Weights of a small transformer language model.
Size: 15 layers, vocabulary 7637, 9.59M parameters.
Architecture: RMSNorm before each block, rotary positions, no biases in attention or MLP, untied embeddings.
Training: 150M tokens, 9156 steps.
MLP neurons of a small language model. Each row is named by its layer, matrix (gate and up: input weights) and neuron, and shows model dimensions 32-127. Each number is 500 + 50 x the weight over its row's rms, rounded and kept within 0 to 999. Numbers have three digits each. A neuron's up and down rows have the sign that makes its largest values positive.
Before each neuron's rows, "fires on" lists the tokens most often at its 100 highest values on Wikipedia text that the model never trained on. A number after a token or word is its count.

fires on: "'" 33, "s" 8, "," 7, "S" 6, "’" 4
L7.gate272:544480443498412598530533486488563564514518577431448505372446535472428544544538522472464586462430540543447513536516474488415509404434464524460564482531494540486494557473454559545482406533545454505525456513492552589470564503554515457506439530457563474581475512338511508467495535527478505569
L7.up272:511575582440496507552570542494462503518554612532458396493547475480485509489447501453443550444481471457450533486510506351531497427486505503497530450462554547481432518548609582536510530504509414465513496467414512426466515430413517433545435539538422513505432542445517516517552566528415553502

fires on: " from" 35, " By" 9, " in" 9, " since" 8, " From" 6, " between" 6
L6.gate455:554511555404524535462586452495506509595556479484510525470525571534475521537566502489568581445510579487502505424508488534529586490535574436556579525467482443489444532489518512507503509531555545488498579468545463489577474482437558486448429514407523530534480522491494525463589515483481474445
L6.up455:541570547403472524497546469527527461516576498439555489455496472448545460493583532461541444520591571541500495474498449585510513565500612471499513443435511542540452485386551511509422399532596470528469558486550464524551457527408523509549479551432612542505558460426417489397544458516468492480

fires on: ".\n\n" 44, "\n\n" 10, "." 6, " |\n\n" 6, " cr" 5, "ar" 4
L9.gate106:508594478430516425548414491528498559497467446450573533511445545525504489506495419497552546503361463462483490566504503518500482614533447488571529559515567524539525427540517494556519500557522495430491434444455403534601487532526629532576598444459476536497574497491615512589457524481373607517
L9.up106:506585519429456483472425544546524485445534515581483593471431492468465450472519517487588556472435493421501519506563410472466448620473457438548530465522494491510528440435492424628445441563573561407462450509502453461485539446481505528433574444499445463428549583579519449595498528513569487465

fires on: " in" 45, " de" 26, "au" 7, "re" 4
L12.gate352:430497548480520467565535519596449515447511483515480516542484475531576492464446473508471587450376539448414488474481594546475504476593536571511470477488489408523530581401531457520573460530457481542518613504575542535595504408592582575577543409556462552458541588471540456463462473454372466427
L12.up352:556526436442500427598477486545490475502468486516455506546464438482409509573414466441507483505447530419458580529521444440468481484540505433443418564496498443553447515464415652554524494480463505548497434471518490507538543443489575463514449410515586442504508563481526526561508460493496493514

fires on: " w" 62, "w" 8, "es" 7, "ion" 4
L5.gate47:475526493540459402556506501514516530445518454521477477463469443585490445464466542471486492591561531451487601488481500466432534456514542464451549514553450400561580444463575444412395517546476404530492581374419535503543508476494459568547581503472547587490515519531524485511542556448422475529
L5.up47:427435510474534521573459426411494515525461547527442477574415462511512450503502490526430545551529476510527523506457520544588521390445495455460535560423537538571517417611510532471461508476489459482485652454450460489550554611483572542552507537421565476477488547571509552568557484480513554565

fires on: " S" 33, "Y" 16, " B" 11, " Y" 7, "FL" 6, "Career" 4
L6.gate271:548536471425395480546538405447428477466496544462554500511548572372583472490449470500472524472540569487468519381484631521505529574502523462506527542448465516553478479452546532472425519559516545481521551510595479434450468526435586580501490552435415568494500529535570522503515425484563566572
L6.up271:518445545406412457500526492434442464471544496524557464481553525443532538424569411551493542481480587451380514416477557455520526579451505509435509506484471559456420449513505506488389523509545492473590539479490532406485509521482590509493467559431489524430516548496494521446446497591500490549

fires on: " by" 72, " By" 11, " from" 9
L7.gate287:518513562490502430442439502588507483438630532511490545521473485539421593606538545384531544455485485458520413611589535518534533484589582488506602459576481468489559433478543450482473451571484555455516488533440478505470542570404458546519465565483499526391457446485581586438558559545490495495
L7.up287:418511507489586611481590467434478512529477463463492548469426479563476444531430491490520474613524566534537471511550512623513555404474540411423474477460441490482496435526541572473403456469587444567473499504485505568531471532574465401483531507453543512567527493406520523501488505519469525550

fires on: "," 55, " April" 8, "-" 8, " May" 5, " October" 5, " December" 4
L7.gate99:536589492449433417492437448561555474540489490560519496446449462531387538514564443446481458532491456497428451543538428520567590484452455542493463477498453518503438564462463544477552453528500364619529558527429537336511567472527494451613491554511496511517457415561464581401498497463492503566
L7.up99:398574550418516559541576470488574562502514516466573510522422473459503581519553442471467496535495472459467618425421495510482482528555578473511482405502532540461498404360547470513507422466482402561466509380568526496498425427542459485583498439455543439573515462520541452446515542643471449614

fires on: " b" 69, " col" 6, " Col" 6, "ol" 5
L12.gate298:414518551470413452439501501406511458465426517464463503518567444594557467440469603504505478484525527451471473479471477528549505563480483463486483574585486461608469481524580508416538501494557460503473528466536446407625475546529513543465520507434568499426505487554570478526604539456462564521
L12.up298:493595483381461409560576556382482514493553511523369463559517499535513496532523549456553559465430501390471536446410513537504564558420470511506523535515526542599456434607527534477430412523529497460447501508524491399629464491474529497497461539429512516603519493477498441584543510491479463447

fires on: " in" 20, " at" 14, " on" 10, " of" 6, "-day" 4, " along" 4
L9.gate289:545548471538486472493424498519490551536574671441438481440499578474533503555462472466515456474487586580491520370460531542541517484538472476499523561467604473480538569445469473452510476467508582546462545522548522417475406473393488345547536500517509457482520523452575525495467492584523517460
L9.up289:482415491488453532522523502506550405427582486510495503540460559413539515485536493540543497515503546520485423495454559552427415513538476530511357551435491486482474574369502443457482560479463485561484437511492450475551365531525560424476463553442456467422575415478415475472469561583561495471

fires on: " B" 56, " b" 33, " c" 4
L11.gate404:484510495422371527523480476494507542447458515510473539526527446539602462489484562524581470527497505465462438466518537452454502509441574596436467483494440461539467411492597540528426593444534541580551518439514525488470340464506481559493414477476455527427510472562447414483506426458493515417
L11.up404:515406489419554410569554473482526526552457534462548434483445449492522490535535581533513578460457618541529462419483542393552449541421553506565493461428414447535558431519494560437472497550522577506499541529525417482596443493455427629556523480282431565461542578516485540507473516513469516486

fires on: " of" 35, " in" 19, "f" 12, " during" 6, " following" 5, ";" 4
L5.gate15:494515494490501436542497466540454419523583534480471464483477537510464495455461550561531615491537465531503524530536497633551393472462488524520427450465454456535500436497534533519492493583529518479591443605503521497581541547562543451464522450468456559542476438515594516443505450460512535459
L5.up15:494552420517477426520559442466429531434537466516436488478509423464456422426525464496552571527495531551501476527458549498486452477501457447441439395584490488438464379481469575505524399438474566475491438588495526480571527533494534477459521528498518479466444498566533522540479507506445498428

fires on: " in" 38, " of" 22, " de" 7, "," 6, " to" 6, " from" 6
L12.gate62:615460532430445448560502497560447474471536599473491515469488580458578501601548471557497537462512529499484542432555458558512523493498488526535430517425509508540553436525543479586505443576493477479488471530535538572563511447536511468492473453594504543456454549398515573475576519435410445452
L12.up62:536419485536447466607583526470483485507504505437416610477484578497495483455467433471527563440381476507455504468479483528466516430479462531552456471450457421484500487511484511563551520498557488519456483558453456399473474520553552404517411521504529441378521514576435489501528417535560476431

fires on: " of" 65, " and" 13, " to" 10
L7.gate58:441452468528442498543564538483473482502511519447443550446422423532506410452416457566561552539508481531535441536566508501502521501555545442523469574398560551463520533583474470608416492578520523546515475491547551481518583509464539549533518510453608523547577437497529589574546561491593479472
L7.up58:437515473506454513511493509478415548554478543475435533505538468406562494495431442586577466502527553499552498518594420475541385518498568616475544489488469484605523529513483530631535500481490578532499460561501528518479553510516421566519445520502582512530541535617469492493475537463440611490

fires on: "," 19, " born" 15, "ar" 6, "g" 6, "ul" 6, "q" 5
L5.gate451:468514595533499405498543524505538572548518418452502534413616411454412566510507539556515527384540512443555526486477551433496443393537572456583421548458479497470502445434436533454480446540510532562500501447520537493540523455455461450503537450561506548447452418482546546481512438462533465532
L5.up451:414511590427529441536499470513520501477619527560529492491544445498452437556508446550480431444518576555480502519453411427549567569506480513503504520401540544492520504474442507419481435530546501518464550498545578509532524439426431419482533527499534438386418565498484506548552494456434515477

fires on: "ar" 23, "." 10, "ine" 9, "re" 5, " cons" 5, "it" 4
L5.gate172:513601454498576556503428374480465528530523470525490534501531433526519473590498588512532534462447490498525478445551442574576396511542452483612506483476519465531509528526458447563485534514394588486468454403431422520492448435458527492518560514501592503497408515491524611581571494472481476565
L5.up172:438491445446574529590453475460550476577486335519561498437501466525455528512520548512544532427467461514544565453498534490569416532550535547488560520432514527532443504442449453467523501554405612444470494437490427543567483440452464460481572446519574430544478573530525559572536562424464465519

fires on: " " 36, "–" 9, "4" 6, "1" 6
L9.gate404:474496504473515439505395485516520507452454543457496399500605500531567436540547465459480475537492425616516514469470488437469559508517509378492486547477457464532539508542507475500496474401515559513481551428491437483480507480461524476483458594539444512528445542494453408568553428550525516507
L9.up404:473477497482487592525369474526615507408437537480476462484551426568532518541534464388560507410466476593428507496479508500547543503561500455479572480378523434486529582506454524469593544499585454470483541546433394471507488458507456449433597463498476518516445506458497486480478485457486553511

fires on: " and" 39, "en" 13, "ly" 12, "ally" 7, "-" 5, " of" 4
L6.gate498:488505506431519539520547536481501508476596526451460643451440496427511472507372475548481512526478525530481548466450525432549477507442455496507470375469495484439504554563528477505551488542505480494524466587558521420478512484428406433425478548458500445465522607555533549523524519533584450395
L6.up498:489572459507497528614472473557465512542516520495534551484613458437537570474517462506442446509518513537478405506442478508391456504443522511525497519431541504618572465511436479553538544383464429419457475460504495583500522444520446492567446601538462423502508470516535514480412531460483512501

fires on: "ar" 21, " down" 12, "–" 8, "y" 7, "ak" 5, "im" 4
L7.gate310:500518421492600482451472487497469444515481405407493540475542505520507566552480438450580518516570500592620450477544549588448519516552554535510539569539493483458585518595522451480496405490477497541530499447529412537509461443407531519484478591528523510466425576575422480541460578515490592564
L7.up310:546527414471427553542518503503521428525626434477535618526463516575490566502464488599491536451419489511516541490486423581580466442479417524546520567472519377467548451523535474604561554558497453439528535496506560493496481552484507445529523560423562483401518524517460508496541482490442478515

fires on: " of" 43, "b" 10, " b" 6, " prof" 4
L9.gate391:599542504384451507459527539486494536451543464440519439507533410553559511507349533593400484525532467560516513531512427428468506488450498454486507508448507503487510462457419513555413512547520577430567547553503544596434546479527571494463537519508574502516555418449520560543409539485447466546
L9.up391:379562559498502541483467558404447483551526444505482469501585585513584425443432455532476523442396504514473460535402359447458363537451437429532437551430445488401512517449469530571463379525543569474483457447534494531573570420589512486484454557552526484493573370543531481524509558420483574481

fires on: "," 89, " in" 4
L9.gate81:482525582503450542464505477547545554477595505515534470372501461396418535515480446557508545419464505529441530449579495509485570452441531477473425500487534578468450488532553538545498528607558488490509502488482538491464551498425512482620533472480462574468440380511513402414462548533477520516
L9.up81:408587533397433462607514547532603495478517462490511513448522460509548577569543517507496413597531500400456495435579391490538560422578506511470521454462543524539523489456514502460457467492517470528506559526531530491506506368506510398566456449476422499337404485567535511458507578411502530515

fires on: " " 31, " and" 8, ";" 6, "oc" 4, "–" 4
L11.gate445:471481575511531483496466606521447420522420411506466540548481606527578506500481460480582417407469487483510530583472543516440485404545537442592588556538442394576516475558467487542486409496534404523458500441539466502410494497479449539489490466510505546510487473527558515526537500436575483507
L11.up445:476497547588479562473443562450490491498515451478502561500598472450509526520502544443549502462447435437530538526479572476525629481508582514427531473483555389522516542532516555361568470528596568530432487480506462388483399511547490517477555431564449454459563507406475453490479470449486496515

fires on: " January" 18, " December" 13, " May" 12, " September" 11, " October" 9
L10.gate157:431518450459569429435515521525516454505438582447536605528466545497627535481520489540454447459570535550479506456405451551510519542495599529435422510500459479531538418591477496501549524516545528428535428493511497596542505499538526506491425530417441532487431392532465544400513443565524453466
L10.up157:445628556389542434547513469482489539494605534460539419509503549530497447452545452654531488550459401453518544509453431495515463404420474519433528507465523468465469590400463500544517433550521514493481502545540570469452481563545467519517595474592519525427553520465445466492485537555520577575

fires on: " and" 86, " &" 5
L8.gate180:485438436550495500618574494540539507450441417528495397457443492577445424583539484555434482512477421473496471516621571522562575570547456476474433449549406484536528586488536452500404481510530551494571475521532522462422575484515564490490502466427577546500462487599518544517574503436485420424
L8.up180:466604449498518467475608468398509515563449449432421524536454498536488487546543505518568563419551489495495558553505479468456555471488475566508491448454531574458514569521521451530460457485441450440560433562564571464487520483487500513418487414485529512539477571478423466458621561422474627572

fires on: " and" 47, "ia" 13, "," 12, "stan" 4
L6.gate217:449494602538602437553518471559463503502514581542442545485513424585456500475495470504433520522542459562515545573447664498551520572532491436431472630435497551532541558562549516466489431518549473580489427586482474476522480418493432513509421563521566470552479445456497510514566486497550539544
L6.up217:448543495398405487519578463487487488536414643453476461513460541488473509508474488499446610496526574501492538474481457424529439484501469517493474432530558503553519457549490573528489508508499433480614495525561548516559541527498420485522525486478473466554496493437469546563499589589491584570

fires on: " of" 58, "," 34
L7.gate21:589507412441547508505563366526532481439552496556489369563546504473573531584599448611505611570539503493543497397523489591512482502410460433502458586492530511465485534568523481576455536620534461553442571452543529470417456467561569494460517468459467481480586477475522589473500607470496545457
L7.up21:484563538541589576614506489458469545518513477403502585434524502511518533513458494492511459477463553485500548527534471475516489480531565418546495447513461486473449531467517578522375498432571535487535469568370512504487512393505526496559539573423454444443454470547434463669458533536549433542

fires on: "," 14, " July" 13, " August" 11, " January" 10, " September" 10
L11.gate38:455580555541547500496508460544583512477504460511603501594418514546500435528471444517530547485579484463434529383496508495443574453483480547458479551540526548536494539512428473492578486463519491576503482524515518474475444412573550418616533533514541454490441510453555559422484513472471515609
L11.up38:400511542412409514531540516539530500518551491495464461417476494437543574567527486533440487505476480441379450376518474435434583472457468510483520446434455530498544470479470554424607489616538481526420473507492508541516471521488407492590595515398477493534447461503471469440458531547482438479